{
  "vocab_size": 8192,
  "norm_place": "pre",
  "qk_norm": false,
  "bias": "none",
  "init_std_o": 0.00273,
  "init_std_down": 0.00273,
  "decay_shape": "pow",
  "final_lr_fraction": 0.0,
  "batch_tokens": 32768,
  "doc_mask": true
}
MLP neurons of a small language model. Each row is named by its layer, matrix (up: input weights) and neuron, and shows model dimensions 112-175. Each number is 128 + 24 x the weight over its row's rms, rounded and kept within 0 to 255.
Before each neuron's rows, "fires on" lists the tokens most often at its 100 highest values on Wikipedia text that the model never trained on.

fires on: "y", "n", "en", "ing", "l", "al"
L5.up173 [140 144  91 125 130 125 141 119 131 118 188 156 145 145 162 146 140 131 127 118  95 137 120  92 176 119 135 110 122  88 172 124 124 107 147 154 158  71 164 151 109 116 188 139 158 152 166 148  49 131 118 131  60 102 117 130 135 125 158  86 131 146 123 119]

fires on: ".", "ed", "ra", "j", "ry"
L7.up28 [126 114 148 118  94 122 163 152 121 172 114 150 113  76 126 147 122  97 144 116 176 122  91 132 172 152 145 166 114 108 158 151 104 190 158 120 118 101  92 129 124  66 106 146 152 130 177 138 131 138 137 131 148 154 148 172  93 124 132 140 127 123 125 118]

fires on: " to", " r", "n", " of", "h", " left"
L11.up393 [133 117 113  95 153 127 129  53 132  96 109 122  59 136 101 108 124 112 131 114 118 112 120 140 141  93  70 163 107 140 138 147 165 126 145  93 124  82 144  94 129 107 125 137 111 171 182 128 105 135 140 111 108 170 116 120 120 111 153 147 115 125 165 141]

fires on: " in", " September", " August", " of"
L4.up106 [115 121 113 137 103 106 139 118 111 178 134  92 142 130 148 135 118  97 160 147 146 139 146  98 150 106 128 155  81 124 140 145 155 126 162 141 142  94 138 144 142  99 176 124 119 127 121 114 117 135 110 136 129 139 109 117  79 122 152  96 152 155 101 114]

fires on: " of", "al", "ol", " hockey", " from"
L4.up223 [150 105 123  96  84 134 152 150 128  87 136 118 188 130  99 124 134 109 181 134 146 136 125 152 113 111 127 167 139 159  95 158 163 142 147 115 175 154 128 121 146 136 184 128 131 141 112 139 135 158 144  98 141 121 151 181  96 126 127 122 101 166 111 136]

fires on: "ich", "9", "2", "3", "0", "4"
L12.up446 [182 130 107 115 101 126 125 152 150  89 128 150 163 100 143 138 184 122 145 107 100 151 126 139 147 157 146 143 138 137 107  91 144 115 121 170 140 109 116 117  93 112 128  99 159 130  90 108 153 107 114 164  88 143 152 146 117 126 167 132 158 138 129 125]

fires on: "-"
L12.up566 [130  94 137 174 119 100 113  77 159 149 161 107 104 139 150 121 148 154 118  82 130  77 121 133  96  75 129 129 127 151 132 142 119 152 108 103 131  94 108 150 125  73 148 115 111  95 125 109 130  96 145 108 163  86 157 150 122 170 109 121 171  94 117 164]

fires on: "o", "re", "m", "l", "f", "ro"
L12.up115 [145 140 137 115 139 113 158 136 119 123  98 156 138 137 123 146 150  66 148 158 129 154 142 156 121  99 124 139 137 144 120 168 133 123 130 116 134 127 112 144 149  72 127 137 141 148 106 155 153 181 131 105  84  97 106 115 110 134 132 146 129 117 111 110]

fires on: " Sh", " S", " D", " at", "\\", " Z"
L7.up168 [124 144 188  83  93 106 166 153 139 159 126 129 120 120 138 136 167 143 144 166 157 133  98 110 139 140 129  96 106 141 145 131 137 132 121 155 146 141 148  94 120 121 143 171 182 138 131 182 146 117 153  83 143 100 106 107 107 136 185 122 111  83  95 146]

fires on: " Sh", "ly", "3", " Y", "′", "sh"
L7.up374 [154 217 138 112  92 145 117 106 120 106 122 115 123 124 146  96 127 136 158 126 113  87 126 140 172 121  95 129 118 121 126  91 147  96 135 109 118 121 124 121 127 136 139 148 128 142 128 125 122 153 124 115 147 142 140 150 144 121 121 107  81 129 124 132]

fires on: "o", "l", " be", "e", "al"
L11.up184 [100 156 109 135 161 137 105 142 132 104 120 146 103 101 115 139 121  92 126 179 119 139 117 130 113 128  95 145 116 149 113 153 156 107 109 120  88 171 157 158 162 109 140 131 133 134  87 133 151 164 106  76 135  96 156 122 142 158 163 140  91 130 115 130]

fires on: "1", "2", "3", " Sh", " D"
L12.up19 [128 167 144 141 131  88 155 121 127 130 153  97 112 117 117  97 115 161 117 144 173 128 156 137 107 142 132 126 133 170 123 139 115 137 117 126 162 160 170 154 120 184 101 117 105 138 110 161 115 113 134  87 121 129  63 103 114  58 171 146  96 110  97 140]

fires on: " of", "'s", "'", " his", " from", " yards"
L4.up403 [124 111 136 122  91 128 157  60  83 103 103 138 121 102 131 136 124 135 120 104 128 146 139 151 105 136 138 176 118 191 142 151 121 117 198 102 156 160 171 152 134 104 129 140 119 144  76 113 145 125 184  89 168 107 141 120 105 106 105 146 118  97 124 118]

fires on: " st", " P", "-"
L8.up398 [ 99  86 154 134 109 145  97 146 125 138  96  99 129 139 141 132 142 173 146  90 139  94 126 126 124 133 148 125 132 136 155 142 122 116 146 150 149 100 131  97 117  79 101 130 166  88  98 147 156  96 130 139 168 150 153 158 143 173 139 158 123 127  83  85]

fires on: ",", " to", " early", " of", " over", " or"
L14.up126 [152 144 109  69 115 102 132 144 108 115  98 146  72 103 130 142 147 121 136 128 138 116 137 145 116 121 107 113 170 103 163 143 160 116 151 148 129 130 107 117 108 106 109 132 144 108 167 154 100 133 167 153 101 115 108 147 101 106 156 148 133 138 171 166]

fires on: " to", "-", " than", "as", " or", " and"
L8.up470 [115 104 135 162 148 107 132 126 141 158 131 116  73 105 184 106 107 144 172 119 157 107  87 114 119 128 125 111  98 105 105 137 110 143 120 160 126 153 153 137 199  95 122 161 130 100 106 107 136  89 146 128 164 146 134 142 118 135 163 151 138 104  79 124]

fires on: "j", "J", " do"
L4.up203 [135 161 148 135 154 128 129 135 114 115 120 108 105  99 109 120 133 138 122 130 147 185  98 117 116 109 151 120 146 130 187  86 146 130 141 126 138 106 147 145 140 129 123 147 110 149 131 107 116 160 112  92 150 129 167 129 114 149 119 142 135 136 165 149]

fires on: " de", " and", " of", " in", "'", " than"
L12.up453 [103 106 117 117 119 119 149 114  97 123 122 130 120 130 126 109 130 112 130 165 135 158  86 119 139 144 128 149 145  95 142 137 191  97 165 126 160 121  87 140 154 138 170 144 118 112  94  97 160 103 164 121 129 135  92 124 126 183  75  99 114 165  86 123]

fires on: ".", "est", " over"
L5.up294 [140 128 139 120 132 116 105 111 109 103 175 102  66  71 147 133 133 141 139 144 146 149 119 190 137 123 131 149 151 137 172 120 136 145 141 154 114 152 108 110 113 109 111 123 142 116 113 129 118 189 153 134 138 119 107 123  85 160 162 165 117 138 129 173]

fires on: " in", "j", " the", "s", "l", " to"
L11.up284 [ 83 189 129 100 127 116 122 121 136 159 100 164 120  81  87 135 119 115 125 126 152 143 128 119 121  54 164 113 140 123 134  98 133  97 119 128 118 112 112 135 132 120 128 128 112 102 133 144 103 147 150 112 106 137 170 106  91 103 116 135  98 109 139 121]

fires on: " |", " and", " life", " of", ")", "ment"
L12.up464 [113 161 112 119 127 141 116 164 144 127 129 136 145 131  85 140 128 117 126  99  85 159 174 129 142 142 113 176 124 132 159 116 143 161 144 108 150  83 134 126  87 130 102 144  85 118 151 135 111 112 138 104 156 102 149 183  73 114 147 100 173 105 122 129]

fires on: " N", " Tom", "ill", " n", "i", "in"
L14.up106 [135 115 111  75 134 104 102 200 116 126 156 114 155 118 174 123  95  97 125 132  88 173 107  97  97 143 101 110 113 126 120 156 162  80 118 114 146 163 108 129 132  93 124 128 132 132 123 120 151  84 125 118 156  89 113 130 128 155 140 111 110 155 165 134]

fires on: ".", "ch", "'", "m"
L4.up241 [122 101  90 129 123 135 134 104 125 150 136  91 115 110 164  79 148 116 160  81 144 146 155 170 161 129 145 132 145 181 155 122 123 147 173 149 112 140 136 130 147  91 112  97 121  98 134 100 116 130 152 110 177 123 120 134 165 150 139 155 111 120 136 143]

fires on: " World", " Country", ":", " St", " Europe", "\n\n"
L3.up474 [112 176 139 133 164  88 131 144 126 104 112  61 131 113 147 135 128 131  93 151 134 101 127 131 116 146 162  84 117 101 137 146  99 104 108 116 115 159  97  94 124 128 156 150 104 115 139 155 145 111 148 104 164  85 119 131 130 121 100  86  93  93 100 114]

fires on: " a", " tra", " extra", " dou"
L11.up403 [121 151 104 119 100 166 115 100 128 141 173 133 106 131 149 112  90 129  96 123 126  94 123  94 144 163 160 143  80 135 119 118 161 151 153 151 134 129  89 100 126 133 123  99 139 156  88 143 150 114  92 101 106 148 119 197 116 152 129  98 124 146 140 138]

fires on: "'", "re", "est", "and", " Her", "á"
L6.up262 [112 115 130 109 119 111 165 106 133 119 157 111 105 104 194 136  86  79 142 129  88 154 132 150 134 124 138 143 119 113 138 138 142 138 128 118 125 116 127  78 123 103 144 122 111 125 110 141 127 140 144 118 191 137 163 156 103  94 131 184  89 120 118 139]

fires on: "l", "il", "rag", "f", "ing"
L6.up510 [153 129 135 109 124 122 125 145  96 123 131 138 133 125 144 144 133 137 120 155 102 122 119  91 123  97 136 132  99  97 176 146 101 127 143 167 136 122 114 135 119 144 169 126 147 126 100  92 130 130 140 170 102  92 167 153 148 149 130 134 100 150 123  93]

fires on: " n", "ic", "al", " re", "el", " comp"
L4.up225 [148 122 131 136 153 110 100  95 166 125 133 123 148 132 146 145 106 101 155 100 127 157 117 118 146  88  91  91 147 117 101 116 117 132 106 119 127 128 165  95 161  81 130 188 170 126 110 119 175 113 157 133 113 114 118 129 141 129  96  94 139 126 142 131]

fires on: "2", "1", "man", "am", "im"
L11.up275 [148 122 147 141 137 142 144  98 149  72 117 164 112 110 107 134 105  92 137 112 136 145 141 101 138 131 136 145 138 154 140  86 104 120 154 130 125 124 134 141 162 143 162 118 133 110 125 109 117 121 113 119 130 150 104  90  84 111 115 135 108 104 102 162]

fires on: "on", "ar", "ic", "us", "ing", "y"
L11.up34 [130 166 122 124 168 137 123 125 120 144 106 159 158 115 124 107 168 166 103 109 122 114  99 117 145  78 114 152 139 105 119 150 162 101 112 163  98 124 150 155 136 141 129 121 156 111 150 172 132 139 155 174 146  93 109 120 127  90  91 122  89 105 127 163]

fires on: " |", "7", "6", "8", "3", "9"
L7.up348 [132 136 143 110 129 155 140 149 154  82  82 126  71 100 101 115 117 141 104 121 133 128 143 108 145 113 134 124 101 148 101 139 154 118 148 118  92 106 121 129 123 171 143 150 152  77 162 105 129 130 201 125 123 126 166  76  77 144 116 121 108 101  93 132]

fires on: " W", "r", "l", "m", "h"
L12.up104 [118 114 124 107 137 123 113 132 132 154 131  96 158 135 110  96 124 125 100 111 131 155 130 138 126  89 134 123 116 147 115 113 164 105 154 131 134 100 108 162 164 128 101 149 177 135 134 174 177 183 150 133 130  66 137 138 125 131 124 100 167 102 106 107]

fires on: ",", "-", ")", "),", " and"
L6.up442 [109 163  94 148 122 134  99  84 123 116 133 122 164  98 143 110 149 139 110 128 102 132 119 123 158 124  92 109 118 139 150  99 131 126 164  75 160 108 157 126 123  90  94 115 112 123 138 146 166 173 107 146 153 109 160 133  91 163 109  64 139 133 108 101]

fires on: "o", "al", "os", "in", "od", "ar"
L9.up163 [121 150  81 115 149 139 139 105 108 183 152 136 117 112 130 152 129  93 149 136 152 138 109  95 100 131 127 125 141 125 114 152 116 110 124 139 132 150 154 154 172 121 121 156 160  73 122 137 162 181 108 170 107 122 106 150 155 126 170 154  97 101 136 106]

fires on: " an", " S", "-", " s", " spec", " Se"
L14.up379 [139  93 111 137 101 124 125 120 127 162 132 132 132 144 128 149 157 119 122  94 147 109 111  92 133 133 143 164 119 180 116  94 127 155 149  94 132 136 132 160 147 129 121 126 150 102 104 190 109  91 145  96 138 141  92 143 122 128 104 144 142  98 119 154]

fires on: "7", "8", "6", "n", "ph"
L6.up324 [186 121 129 137 127 139  78 102 171  52 107 139 115 134 137  90 122 122 136 104 144  99 142 111  88 118 106 118 143 164 112 145 146  73 106 101 146 112  69 146 143 145 139 125 102 120 161 141 135 150 146 120 129 142 175 164 110 124 112 117  63 139 104 168]

fires on: " of", "\\", " at", "h", " also", "ith"
L14.up67 [115  93  87 121 143 135 144  84  86 134 108 169 108 109 130  93 132 136 145 128 124 131 129 121 142 146  67 102 145 136 129 141 151 100 133 145 128 130 116 101 130 141 135 170 141 180 122 145 130 130 136 131 125 170 116 125  94 122 160 152  83 111 139 125]

fires on: "7", "3", "wer", "l", "4", "L"
L8.up270 [160 163 125  85 123 186 105 117 123  81  99 167 135 144 105 160 157  81 135 113 155 102 126 163 113 140 135 109 118  88 109 124 122 128 133 106 191 147 148 116 145 126 154  93 102  94  43 136 136 140 149 157 143 117 190 115 157 118 145 163 162 142 129 129]